From a checkpoint of a small transformer trained on Wikipedia.
Size: 13 layers, 9 heads of 32, MLP 512 SwiGLU, 7.51M parameters.
Architecture: rotary positions, no biases in attention or MLP, untied embeddings, normalized queries and keys.
MLP neurons of a small language model. Each row is named by its layer, matrix (gate and up: input weights) and neuron, and shows model dimensions 0-191. Each number is 128 + 32 x the weight over its row's rms, rounded and kept within 0 to 255. Numbers have three digits each. A neuron's up and down rows have the sign that makes its largest values positive.
Before each neuron's rows, "fires in" lists the words (lower case) most often at its 100 highest values on Wikipedia text that the model never trained on; "fires on" lists the tokens most often at its 100 highest values on Wikipedia text that the model never trained on. A number after a token or word is its count.

fires in: "on" 26, "for" 23, "against" 12, "to" 9, "in" 8, "with" 4
fires on: " on" 26, " for" 24, " in" 16, " against" 12, " to" 9, " with" 5
L3.gate239:139168094186177115139178174132133148131183151138079195148165112096081158156132137091108138098073125197146221113181148114151126115077121124139131147103132160127138147130090101118151131087083140103115131107093126165126090168124129193118115108119184161058136067087168128178153169136154141079135123115084131125095113194128126138132193115151107159081145104126169182156201138090125117086147085132151157113154152131058137132157151108105119141103113078156090139103131106106116161146209106113137165184146181066120124078195146170112134123143104120147101164149132097103128196163135120146
L3.up239:119191129138100080141153148155176115133154149119089146079122156145130122176128065095171180134170101149156082114151116143151067075049168148145137116154143129117124162115169171118166119056142141125106078157097130085150130105161113132161095110145137126083186122129094129110182145116142137112160131096119076108001083169086153142176122156146183095086095121148207130171115139080147135106128148055120107087116165114105117111149135140154120150102156100093103147164116158112106125198166117100173176137167128147074110120124163150102147136169185110080093152156104074080128168136128143158

fires in: "born" 28, "located" 12, "live" 8, "released" 7, "selected" 5
fires on: "born" 26, " live" 12, " located" 12, "elected" 6
L8.gate110:150155065143124121107074128147150151161166140111103122133146083146158131101108087118112107136166069199115119095182040162087179113075163167114228093117165156110096153078112155073142097146098197113154142148132134132146140124116102150097179137117121182119185090098141179111126144144099144087125170134165088137088120159122127180104144146168157067149118148162149074125087106204125117120178087117102120108097146086098112161134102123133152120116107185104106127070140119096184151098133108132060150120136108192114131141182117122097093177125195105150127127111118100086127123092189096100
L8.up110:147148134185130162059110113080139070129167145099130143106100082139106098114116116131088115123141103100127177111167087141160081115077151152100130107082117148156098160077125155127128140067128176166062075105116146147135117145125120090129158101168135120160083056120101199078078206113202148106069127147123126203105138126101087095186133089179136105122118100140130129116176176095098105165124151124119116174079153175137114078162158108187118105125112146186092096135084150089155143184100125148124162124141114130122102166131129130092136151132103113052142166152178152095128094150153092202

fires in: "at" 72
fires on: " at" 80, " dis" 11, " (18" 7
L4.gate51:191050140145171189134170106097101081128123074152092139127118100166078146096051127156117131187129129155122119147102104165147119110150115084108147125133158091111126147126132125145133129117072133112098155078131092127151119164150145184165105062146181196118091183164152171144160146072104092130162183156110128074138076140155134153076105123083151140157109120128139090114137088206143141125113119151102167148127081073049179150118168177127157117205107092155118149169143138138133126163167107140076120125058164072077114101134171164149092111078159101147159149143093129106124127138133090110
L4.up51:118150133191145125104087144122092087093165148164111174143149070141133117133168104089162136145104103137114174112108164066153114172130193143119089140174137084094111151163088179122093133097143061169101213125134127115128168161117059123094134169150188111172172109130065130127125073153162083134171117153109128159081142065041078131131149152123137110109146148185119117119168101104109104178081132179095177121130125147163166156083175131104123120078158134140155142144152117083075110109089131133145126077093137111098136087155107072130098154075064117137117081117140156145079117124093165173

fires in: "before" 17, "team" 16, "won" 8, "after" 7, "running" 6, "passengers" 4
fires on: " Team" 19, " before" 17, " Win" 9, " won" 8, " run" 6, "ger" 6
L4.gate1:118118091202135146150131155139166131118097090135134119190214102082060150112100189113161111121137111099152102090083093146134160102081126102184070123155122148123180120096109141077164137139088112133157121163110153153112162149164168157137089131152094092080093151127167178167124156125120115098141170156099063166121123117104148156189154126137054130069153098140115123147152109104173148122138114146137141152063119115182079152145104120170111146090145086114131139119107063101145094077157069170124112126170057156153127057109136139142034173096121088137122098136129050151120125096130111146
L4.up1:120145114114138100060108114108216117124117126111166029159212123111128189148152138105117146133151175046128126164129160145140114175179149180158171144153122114112103171134117176133150099116143133117117145145124090150102171162084162157115072153123121165121094161076138102122117146092154083126105123145142151142126134121186180063120117120087158115136065080145112139124089159178094112131156177114123119106126127116116122165128139138157140197177102111074120146090075139080129070154100139088151105120141159179132085104144150101175088197050166150162100146188092090104142135156159157092

fires in: "television" 12, "education" 11, "national" 9, "state" 8, "community" 6, "football" 6
fires on: " education" 12, "vision" 12, " state" 10, " business" 8, " football" 8, " National" 7
L5.gate482:130185076095213179140138110124144077138099142154122163139140080162187148102111086185158139128166090122132162151154127091147148152184150108147109156145109121098132138185089108110165084124149164083070130176093129141107092118137175102097140123129019172124112061140178152132082147116157069098112128195144154058094132115107095159218139130126182140071154133108134092104123118149114140106121105112170139132133095165117151132105208159111174109164099173154090115093134156156148064183163133093162162126154106136131125144166142110140100123121127156120124132138158143164078132099059124151
L5.up482:098126122090115145122150128131078136085053069152101133053117158105123137143149083079165108086132147187147120140134183099081111096130098194060117186036123179108168161107106133127123116122136069115124131145107116132113104144128065162134108071103070098084124108119142115114103153143163087173136140186127193108138140122156121126122098130146093149180065134119146143142085101187111143136119137209163103168129119203145129132113097100115095134085074155107150124146119173135147155109110152065151155144035080110096171118128119108126052115093151111111151143129158160164087143112125090114

fires in: "i" 16, "not" 14, "may" 11, "can" 6, "they" 6, "you" 5
fires on: " not" 14, " I" 12, " may" 11, " can" 7, "I" 7, "y" 6
L9.gate403:116089088069115141142132083135135126141140128185159171122153094162086126101134146092106096096128203119112142106130089133109093131094182117238118097111036103109143106197170142126112172115184096120112129113085082107147154126124064059122097134107123133176110082124138121095125182119150177119189170146149094161105136124113124168146213152164093126126109165120151185184123162182120108161065162137123100127122111083058140149120099122107125094103156133150110185132122102133155135157084147115095102144150148108101140134123116166066168145150087224129170138143144137107120144160106155099
L9.up403:110112100175084088128151110098167119138157167152076188075114209101129140146138139126105128062206112197150083151099121039163121147085096106140202166144162153138116101141177156075138136100142098137129118117141143124123095148100085152164153120130155158145157151097154169133137154141150177163187136113155086102108118143118152129136148075145091119121123072211100135109139094177091189106175136118097142120137175196137151157146101106132170090190162082115116135166109190114178108112144137153096130115038157132095119084104127075121135128065137110117090131098102116131120118137080102122

fires in: "some" 32, "other" 15, "many" 14, "any" 8, "something" 5, "every" 4
fires on: " some" 29, " many" 14, "ome" 12, " other" 11, "y" 9, " every" 7
L4.gate474:125168133095152108092097187156096070099133146175108120129194062128129195131146176207133140145122106111148160094104119108090079147081078148176128146154123128158147123150129131107138158089093109068087158155090100098113152086122140135146152172144095191147151129129109122150093220102154167134109166127146128121072144132083153102113119094142102144163166064136159143122120171083074138081125054104104106099122095119147120136151124137069127132149095144198097128085043099170129137132096134171134110137155215151105148114112140130112107142176178197106152165091111125093138146165077104136
L4.up474:098073106119109160154181142133152155085068162129172148120127127164119137107145159156107180122157112142127130118114109111101171141166061163133117109186174170118150134170164157135158118126138134106126133076128115096084095068116146096151117083081118152149100091156176135151147166123145131104153119184074153148179153115108148110162057154137215094179060054136153206133135087204115146145084125140101129130138142168105088079127182115170130106089123085104132113132139173198109116179131164127106135116137069131107151143166251127089077143118142155123128132146130130153117110145168136140

fires in: "the" 32, "s" 18, "two" 18, "three" 7, "several" 5, "following" 4
fires on: " the" 32, "s" 19, " two" 17, " three" 7, " several" 5, " following" 4
L8.gate257:106156129130108098068130136103126140105111142113159113163192118074168144059151126159113138104150107112170204117181064109138052106128132135167102129109150150117084072143149119139116171119098129156080149127053143110158110197137108118211070123112100130142121153089158126163196125132105102101113135092159161116131086092149185151177179108121216092116148163081117122170115152174125126110129156098163079128112097074131093110127081134132094127112114123125050138148070100121141177124160131175103130116122113163074136067161101092132128201164125158113191116161126165129145107149080141120
L8.up257:140050118142167153118127121138147112102101110125152086084111134104076170150212124145099177120087149117166077092114145092104155177139136141119063181150166156101118183125128127150098104145144135126144148127201116065182121128104063102128121071115175155114147110102141080170121184139081089075145102110119150073145090145110174125084136091097101057136136169120100130107131114087148151116134138130084109150127166141104083128143109124000176123110165135138183153123148114119131128146134128131118124158142130150074107172138084113137064105126101082161145137147161182173097120101189099064

fires in: "to" 89, "help" 6
fires on: " to" 92, " help" 6
L8.gate343:120146091103132149108100131122136122089110082158107224168091115161128141182103121081180166168130112147123181100152090136129162088060144137141126157110109126150131091096114185095104119115108107125147115119111125135062090067111123084130129121122094191110085142086117146149146157118128139092138166143138110156112090121181133202202146095175131135108163134134158091114187175180164139120068106174155152084147143067073173206159144116150140154132126147131094129133132058093047158124129060145138164147179146085115115072150102114128142156145131177186153117147141137088126162110063118109
L8.up343:110160118120166137203119138148090111144114080163138135091163120153105101097098119199108163093143102100138155124124161171110142177085155136092067147131135147127139137147152079160101088164192141156131056161083115129127126139171133089135138128132086096108151086066093082132160097128106112119093117184142175112162137141143133114113107184082112095124081130164154134175175088062165164176138152232168120124140104110127156077078095070120157095171135172142100115164172117150098119221171130066140131104124132128122154127120109145085096123104144113145129107110064185145169111173110111074

fires in: "after" 38, "under" 26
fires on: " under" 40, "After" 32, " after" 6, " Pla" 5, "F" 5
L3.gate51:090151089188081132162153121159118184145161163135136156181124105154074117078179141154120103165110189114157188058084133133136148116120143105096119146147092154094136165104109146153104170080133110115181097112081136078091113138091081159095122145125140131150164117099065079122148107126180165094103119136125168124098102139124132140076121095109125085156204123122154171181146104095120085158120094183117138058116184123120146105133095150094197162087087139142099147188111112087103205115077118107128115100119127092173139137170164101143118122164132148102113098077080116039142182086148129107
L3.up51:127129119112171118165101126141093085157133079111108081095099092150119158123138153107143065092082101082146190090171146166145147094110172133106197096154122163180148163110148105127150116118134073051050116068184119127149113153121121133137108165170176143117104123140095122085157137138115117152076132104099111122167133159106146094107109088134116118131134143165100147098049105078118145101120088140053111088083155176152134123118105028097079142129163139143133109123132149183055176121148164126162101141061145050137177144128139082116149087133139096152117096139152079148130188117158093165

fires in: "used" 24, "won" 14, "played" 7, "announced" 6
fires on: " used" 24, " won" 14, " played" 7, "d" 7, " set" 6, " announced" 6
L3.gate290:110132095177140054096096169097113140150136102094132153133103065181144126098110091163072140141155162180117110101181142121099119129069153061146133113137127137142119141123134152139113145115087137081105103184131145131159170120098159118061100179132144207117186086100146109135092142093110158134133142148133187117102134111130139083175105153128083142129131090181152112177099058097098143134119102104150114130112122090091122146140106049113106126152149112115073105160115068090195120105209118104081145112162148091098131090108152149133092139122086095128119146109154005125158199102154091097
L3.up290:155078169122110144133141152160089134128114132131092228119108128131136170112165083106115179114156171186115157119149171151097135190134132158114084131101179066098179133119130127148163096099154201150204192143173162155154106133089145087142132152105116181069108086103138092119079124132150171181151144149138102121146103142119095113132108175094104158087091087145122126138084077139090148172146126085156083159133129127180158132177100116123142135192145169138078113115118153119124111106140128101089117112084140094178134087084095123129084031105145103101070176120194120108141152156158121180

fires in: "but" 36, "only" 10, "did" 6, "caribbean" 6, "television" 4
fires on: " but" 36, "le" 17, " only" 10, " did" 7, " Car" 6
L2.gate256:120134174107132100111094197128082107121159113092187124131148108188116101137181135133110117179113138121109126073164054156089154154146161138076083116184168108106144111097156084111128104078150090118159089122098129146173136136101121092117101094185148145098147117133125131101136107156120180087191202112138191151119103146106159149178084153120164155110170124131147151161173134103129094152097149071113130052090083088107140150124067099127138123079145131090070184136104110121165111113105107120086122093170142149103151105183104213143018156120092156119155089100113110130165110099115102139
L2.up256:129140166148108157094086190108147130183099159038116098086086067171128154157150133100065148118100108145133149135161131170120123132104101116107168195149110085123104177105127135092127176108158135122090137154164172112124098149087108105145161128146119110089191110118141125181165122148157173123146118117115152169097076142111200183135136159147127096136114129144123114097102117149124087126108152104158093169127125145098130180082192132144122101092157179098172168188133118085129116111120176197159098121110074182079122097182107140118067154112125112151126145066163115127051094136066128038

fires in: "under" 25, "alongside" 9, "after" 7, "along" 6, "majority" 5
fires on: " under" 32, " along" 15, "or" 11, " after" 7, " Ab" 5
L4.gate413:092178094078102140113070166138156175116121113137148182131155112221084170048094116090170118172085166127147123093100117154148110128075116139148135107115174137165141186133124091141121136068090154110156149096122151112138140169112177159124108080180127179112121119161176099193114135095124152123178165116122157132069176168120166155102165098135182111133151099083120172119116147151135149146127165213135133157118168092071136133219167130111108125165095094130141178139122131076101113092186124104133085103131124046112118111176126134131088117082125136137108099174073106146127142076135115122
L4.up413:113150086116118072103151161134145122167063138161134143140114137090067162127080091144090089156055156194101094106121161179127158091111036106092125170123122119134104149133179103144143131089155068126110119142158127118138092092120138149036150083100091131141104111149133106151094117124146086041127141171158122137110121143156083151169162125121113179149181164074133158105103089095122095135164159164124110087128167102137208136133163128101171093150115162126135174110085144180134153091200120132161113083122137107148084106204095164100124127085183153171089125121118116128157155155134115064

fires in: "after" 40, "until" 31, "since" 14, "before" 13
fires on: " until" 31, " after" 28, " since" 14, " before" 13, "After" 12
L5.gate172:074171106131164090093150141156111108050188158087160168117164126125070138167108110135166129040130125148137153126107140132167118116124117091151232064152096164131183139071170188142082113078083091113088132135072120122148115129190078114137083145153180162086078123169127128144142127145118110043210107166143124128116136114159091138174188106123087134129160114149154121127122183103134149153129150145118131074157110178134146108164099162130185093119142126098084151123109163065152102162132114072213098119122129169118116078119127115121142153153131161135123124117132136098141145143100119102
L5.up172:135140079107070137119110160129168154132242157107166092122083151156173131094159130150159155101162120159112163122118175110055190178195107124090088102149149121146174145096115140151076121118159162083126124106094125076128100091117159187114136106088120171058103184070117123158105128160144125119123133080120135129142149180151121147104094125139129101195160102104106119189095114122128133075180093148157096145078149135084111164083160133101160126108071018080108126099159142089121115132126073115064118116117096186128105110133118092150182141133106108134171139134114154129142099120168108139

fires in: "had" 14, "top" 12, "having" 9, "without" 9, "have" 5, "asha" 5
fires on: "op" 15, " had" 14, " having" 9, "out" 9, " For" 8, " As" 7
L3.gate100:042082078125116124141096138175073118126145093140139092127118093161086148102093167115093196114147119122140127077135176125108124106145139082167168127163114091117119227099124161105147102114152131136059123139085140200167135076121108135133061113128114106168073085106150139139079142119133120058165111116125109167093117139123134185097078133123133110141141104188122174129138176145100118085088128102146143090106151134135114133124041112136099191041139078143090101159137109101138127135131097206110142071106182143109158124076154140049159167161137117111136133157144120149067141128121124105
L3.up100:128127101109138144118115127169097148141107142075059134140148131131148203160095132016176081115084175122134119128079136132133098141148154123140076117133093159170108166098107077109102133129122154107136168138163065040142108096184122123152144090088099156152119106161149149112165115089136134108117144161111134136136120150121187129188101147080175163117057139142133161112118062137134157121110133132149146096114161096151079215133085118090161201094116114158124211179104143098186110117119123087066149142152077152124106088167124133175102179094174090131116176120132081106126121163130138116

fires in: "had" 34, "has" 30, "have" 13, "won" 6
fires on: " had" 34, " has" 30, " have" 13, " won" 6, " Di" 4
L2.gate160:085127120143110094113086156112126106103143108153089150111142093147093125116106152096137159166130141139177134092133145118095131089098117068115093107087141189162132146116146137146096161141150103119093119098171124158161117157124110089090075131135178152143081098137185102212129212103049122088156154136125112116133126129145118144133188167124116157121173141120118111116188111211097129109159089104100162157144112131137157109119129110113131039098125117178149108114120119166153107215143097170149087149162095161124111066107153056127113202086181223176137107162116058133140118168156143097
L2.up160:130156166124142145121170108111103143133138130066070181096138157064098132140160133055123061142136098125134109144120128159119165134198119164106139131106111145138182182117083131187113103108138149119187190129105149115132128117100185164170155153087092099080076183072176152124062127136188167107140130126145095155154220137170151078129124117149154117070146156116144184100092156187102137120129159086115102113122116156153141116173165064119103176183119147163115148134104149077130133054174113143088122187135121125123122160149104150161170115108141114130104166177153118064114166156117151163

fires in: "after" 44, "before" 12, "at" 5, "billion" 5, "solid" 4
fires on: "After" 28, " after" 16, " so" 15, " before" 12, "ra" 6
L9.gate34:122171150115099109153091106110194147160183171100156094131108127173137098141131106163136075101112197148177155082167130077110163124111160108149177126173158124163116111141077163112157150111080125109148099136118140069153143183077091155138127106133122141113148088061135153104151194161095129089106178133111142087129102160086124174138171105119129097135084096170133095134090140103125145135110189136130102087099177115063130155164164089154090175073102129134154107141136091083134186119128143054123164132172126141129120148119118081199062142164136226157162142169154109177116124164081127095
L9.up34:079138150067135120148201171085096111131107147133102123208120184148101215133127141098113157181112141116167131125117097115057050155110114103125154102163127121151158071145119155113115091113095114097106174124145142192083127100145137127175118114093116095138037158136128177080146128115180145139138110145148157217160131151106102132114167137132175151070130172123109175144130107079128132148162093204162127137171143106133080136145183146174105162148122151091086106124125150083125106180157092162141116115164067139130133091159127116191101143097079131103129114168121104105071140069125160114

fires in: "in" 24, "it" 8, "its" 6, "production" 5, "mi" 5, "area" 4
fires on: " in" 28, " It" 12, "s" 6, " production" 5, " mi" 5, " con" 5
L9.gate45:142141140170138144072180150149127119164094140123130102160129138084181116081137161140145122098154188130107108140186069093085128117163139152169096075138116152160153114081119115122132087124057119087132103198083091153122123092164126095180085161142142193118119168104101141186083171134106076085176120148062113067085162150123117115117190117115119094129074088127158046125074150135136088131131140086176148156112128127102107100146151133152147190120141167175124155192098155121163182106121118102132089113115162153133103123137151152127107104122107184085121128136138176144051163191092076112
L9.up45:158083137139103141174124167102189132139174115172230069124079103154113111075111150105162153138202130111147155150154128068134144106119165116085168114132112085062112120130108154111117073087142108152101108116147114141126112091141140192085156139100120149172157131110102126111116102203112156096133113139155150109103121154193091129076153159103178168116166135071086154125082139188126124113150147171115086116178219087091165133142128109089172091113127131128097126127207075113084189167138142132133116157134108135131097125132115090189085158129126160136138123122125155181199136086099170109

fires in: "two" 31, "six" 18, "three" 17, "four" 14, "five" 8
fires on: " two" 31, " six" 20, " three" 17, " four" 15, " five" 8
L4.gate499:111118114118145073128153077076125130161100139157095109174125128157080126169152185197094170107106119109220153146163172093103199125136158154142084145141123131131143137091116124091095139147084096157121127129144113131195144109150116114145121139214093192205118170119071134157145044149074119165130186127111165098179159208150136116147117119166140108075116122196141145148137121129115126152149148131104109110123086179084109095036118139134108118117136092170093127101143142090122128141117143148148091137130132155121100154200101173142116127096083076123110078141082098151159099119069136103
L4.up499:117124133155114158106135073098137098065157154184125157109142152098124092158131118167123096065181061180138175122131132149050159089150129129121158090143079114127176168167200176091121182113150111099131106119147145100102146145102099137150129132103134173087070152126103156110115119181122092099174112048181153092135139092089111100083157178166154148139117113178118113105157150140141168194090071151127156111154140176108122142124174183165130185186077098135093134179178099100132100171120158142140140144075142145124108165081147126081094161126104131155120183153145103096171111121157168080

fires in: "a" 52
fires on: " a" 54, "i" 16
L9.gate466:087064120161092165164148107091143125176129122154141122086117096135070127125179165101156118155161173131185130103168110233087107078130163177090135130082110129102126157091142103127101154167161083120168148107118089076109103142179078079156128098171100107160123098092088173133131159163036112153121181179146089143134156134127109124118136094118168076173127158146146129110149122167115074123063105082117152146112112101104180086140065185105156119143119129138155108148090158172184159128125131106127169161117111126106157150139059085085152077114190162143112151116108189130117136151123109088
L9.up466:132133118086140152108132098104108112131107105172194128126170104088090128084100129089143144119123130137163128141137127193154131118125092110152173066117101166123143154165128124154113159153132127177166166181128078094163138143141055121105149116180119120130110148164170121171148105145168144084095153168124079104114160116077107107125113110123095020112091120132122161106111133138121165159151140100088174067103217104132088100112139181107061167149132112100203060094172163109162126145183081134120177139120156086073190164092164160142167128100172134165175148149095165148086160154093121093

fires in: "of" 94
fires on: " of" 95
L9.gate260:155171155066138075096141135161096133138130173076141099120148101136123171138124120162146078100120131082180187075170100132087119056135092118170120106095136153149107125095106114051137116169118109158127069190068112112191129103125148117119154130168137117135118157102135155136121162091055112097076107150132104117103083176136137140101130081141130138128118124147138155121090150133110154160110183094082061080129137098139102133104124118084132122070114048109155116178110156096109139107111133143188189133193180126107094105174086091127106115189119132070181153099162055161105140152134097070
L9.up260:126133101088179142141111161132160166114090133126131118175130097082135120114088077098194136137115121139104116159100117196125122116115093098121136108134171126130129107142150149089111110176118068144164075121103185196207123103165178136096172079141087133104162185086140146120122098114211163078164096113103113173072155129185094109136096135122102122140141109168124115087122126109141107080128170176156084070135109105226063177117153078157133129084165142084183149104153141097120151118146088165120128134135162118078063129118119097139143154168195161100130119172135157127121059142164119160

fires in: "but" 39, "where" 20, "alongside" 9, "former" 4, "along" 4
fires on: " but" 39, " where" 20, " along" 13, " former" 4
L2.gate141:106103100145156116145116190085172131117162113129142172183093158074135087117119178147127089133153128153136165134067148158146107142134112142128178163079097156147109166164126085125133123131098068134101117075092120190117140141146115136104114150114185118124121133145120117101157102187097079111113195138119139097146080144152099112103109102128135139193128080152187159105079133134129123134128103150097196134142156158043146146178086196096121110136094099207166100166100117165088119186178167183132149084110173070094113127109192135143091136200157105147135128082088100164066121094159090118
L2.up141:136113134158136119112149127142121122138142201062116131116165113094150084102091115076130190148155116057117116115117119140213081142108056148161109146097134128104194055092113141061150121160141135141140149153107169103123107106130203203123080165154095148138118121099081111171134173135087124111120102149139131125104135132131120154129070110132106179161132093113126146146124220187145131169129082091142177108152152163099140139147205110120155113097110093164139149116065108190102153090150126160131191126135114142144071087172183118093126176116159096099099110200147099126139167139145085161

fires in: "station" 14, "football" 12, "city" 10, "town" 8, "i" 7, "village" 7
fires on: " station" 17, " football" 15, " city" 10, "i" 9, " village" 7, "town" 7
L3.gate349:133162084096106114199107157086139170107145073148088104141139102168117127100124165149170117129117099149140109078147139157113110110134117132119139106124152200075165159116136090126144189116153166166096108111075063161097146131165101066156024102175138090120187104166204147167151169135117083105123146151170183151131089120105134128147135155141177139098107163082117111118087064148127107115112066140153111149147098150149011130098062118115156145145154122135061110176125119146179143148149098107117180103132082148133121122097088100093129159134102110071172134123107130174123117148099124089
L3.up349:097085147115172175155146101159087087123163121091055159166156080130104097119124142168155124152136139080171128121173116175076103143135126182122121116154146125086122099135142080134149128110149094193149097068194167157110087136194184116137125123214100111093185097082166108131115133160081088109144150140096191120119102147126115099173207152113201114098142146118116134108121090136143087102146093177081088137094124122036057162078096142076109114105142129115123127179088142129126104153156114104133131133138126094139156087108183109205090139138102102100150143132137161141123148152154094085

fires in: "university" 27, "division" 8, "dance" 6, "production" 6, "engineer" 5
fires on: " University" 27, "ance" 11, " Class" 8, " Division" 8
L4.gate441:191076103100154102161109106123075136154134134032098125188124118111123117107098139139139121107147132107152111112090110144081169143116181118122101131169103142150183141076094129075124180095149166098166162158128102109138138114139113147130088061141122108084164151120196154139145107087087121153125194174163167118096137139126127103123116115160152102125110114075109181096109089206154089126146110115155109145088128206147098153092126061143103108081127161151093131101111140177132191100110115197030153179165086156102093138187111186137136158155132095102144151140118125148124141116048112115
L4.up441:161124129169179136137140104181070106109094157160118184138105137145116092165124112087131118087100168101133081168139104129175163132089113117072094124059147046191116126113114165161085112134137159169076148079176152188163103159057146127136112139123078137063102174166147168170119101106207101115143129153125123146083154103125110105115101171114059141145117093133181150160137094174156156126175088134124186197101146143132129095131097155136134119130197157109140118084144092110169106161158118144118107167080156108072165085127130090172100159124085107152147152158138091135119189145151155162

fires in: "united" 21, "for" 15, "two" 8, "one" 7, "on" 5, "which" 4
fires on: " United" 21, " for" 15, " two" 8, " one" 6
L8.gate19:123170125183102087066131146130100086143116105122137120154139151169142138132086152177151147060120163059155179131136107081123093136142153114137122173201181141199097143080126146070171097145137112088089121124122062073160075168169091186118161086126154105195127074119117137152123137155098086154181129087147084102112159167164130138126127135166146175106122091155077178073122164136122066128148124128122159121097180142156158122159124093100129152127092141101157155139116123085110121169169058070157141112112176116111133090143080083158156149155135136121206141166098154162137165185130137127
L8.up19:108150153147163092119126090141114103071130178135172119133167151115065110116147101140104189128141184130118155129131146153132195129152157079170089096181113148114086106085098109167117156070173117109189122139173155104124140163077104118112138137125140189137105146148129075166152123118121177117094173192170088076107125059122155131104102133148140109124125095106129121113106105114114168090064075145150172124139108108107131054228135182131200129138136163141139128152151063140120178162115159108114154118106104088156136124209160174186104124163105143151094139088144103093146068097109111069

fires in: "only" 20, "not" 17, "still" 8, "of" 6, "also" 4
fires on: " not" 22, " only" 20, " still" 8, " of" 6, " Ex" 5, "lect" 5
L3.gate128:098122107183154144196105117154081108116171168154102141145147091135127118168237124183164147169158118149092130031145125060107081154121116139137184134118113121117152065116075149026123112073151097122135164177115157115146116101108079110103118097148092109133167127055131126129101152139123127126196167101145140124109122132095145150140152115177128088100186127131179139136156161133055103158141134097161138105132078119125098112164092213126142135121137144175067170094111104086141144101164127131083165099140199123127162103110115135147148166142113128122141154181129155168138093114125080157
L3.up128:160151123140221135142144076149119072137139101116113154129241113084060129135178157156145106124104084098116138127188109067177130143127142105147131107142086126120100129106165155096139128097126137121111117125123115158097105110133110122132115149090177113120092104134139200122168147157081144087169127207156121098137103156105111083138159125133173077128093130143149141161124145074056105164112174110133158135107143134145083101193104143124118207188070153126152124060030148117120121159162140087154114155162120053155141161136129133154097133091072101131148200165143142125076138130125117132

fires in: "club" 17, "team" 17, "won" 12, "player" 12, "series" 8
fires on: " club" 17, " player" 14, " won" 12, " team" 11, " series" 8, " Team" 8
L2.gate59:147124118099109133125195168148101140124098119137174061093158064118096173112128150096153112082095062166124146116130172099148096150112132172162164136111137144128165173113085105185142173066098134148104122157075108150098100103089166145157096150068142124130078120110147081147144158140100145070121183134111135163107080121102162120170175117114144120101125126113167189102107173116141078097145083169146066137130091166136090150150107121120098184135141144205175156102141131067138115025148137163136118123137128135095163104111128129135050145170135184149130105148188115075079066146130085107
L2.up59:118127108125189173116174126176158120184131168160078082095094103194127162137132121103119110175114141155085148157116181145108134175166111118158131155133154104120145130135095147147136163058086106119149079145149161180172162118136152131099109159093141136074065107090111170090102162113160154146115130121125120155170157123097103082156193159124131167177153146125150106138153115083122113148099134140125126109152176146087106180113061194104120153076105140179122119108097129087145094131164127189098115178131215152201132134118187120116127080151086094119095184035175160156146133085138146089

fires in: "and" 55, "to" 24
fires on: " and" 55, " to" 24, " Man" 8
L8.gate247:112131074165122105103118172108126156145145072078202131153170126137086147114050065162096175125057106062165086091165161142101105106091072122111086153143088134146091137148141131119115081172131132116117133144078148146107139107107100146105154124132102146109119158125195105122144163114132103148157135094122145118155097147124132179127148140147148110089122137176136172159175168106113140119155138110033090071092115170089179161130058057053122144134147146121102117128106119076071162078167128076120161176097165085094128116169134095157161144145106142169123113160093068107137156147062130151
L8.up247:174144083085149087096158103165131165141090109126167111116171146136150107159085128153117138125085168156112119184176139169169150124173132082109076183171146131114126121118181147159169128155083104114151103118114098153113098091169137137154155136142058180128111043103164154161104110114174116111083161126080079129187066174228136096129163121122117106142101076146131164126135153048105120145197201158121141145070102119113159157101152123114093169151119117138113128111044082137157118107128113150072178099099176143154164130151151142091161126103119112121140126127126120071137125156177095177

fires in: "they" 36, "there" 29, "these" 26
fires on: "y" 36, "re" 32, "se" 26
L2.gate12:105113091134130147200152200111114152103114133099135107138131109117123115138141165167064115139040140100113200119189130132098171109080110157137135150130081145090161097159093165131102104087070096163136088202092103093059142102112074174130142184139140109186162126112104101144152081146136091096144150123130118134063113160111126180094131115150185136103143100085138152148081128074135105118147136130090104153145169151096078177114120171119124176087142095132118136129152133120074123126099102142138173131174153176126124140167113169134153175127106239101149084146054094139128122117122068088
L2.up12:104044133190144188168137136157140115109138118121141136085076170137140167091152139122197153102155109134142128123165171110068092167111166133130108139085167096144155032150117173099170135166143143121147092116070123139130097137158073064156145074108184145127056184095132091179111078163188073157153137141152134145136133141162156165160144113094183093109105131206121161112152137160165098145143127128137165098137157144124080093117085202179122142180103091073127118148156108140138126139138071132102123130093154091081128137101135159146137124170101159125108133174145193165126078128145145132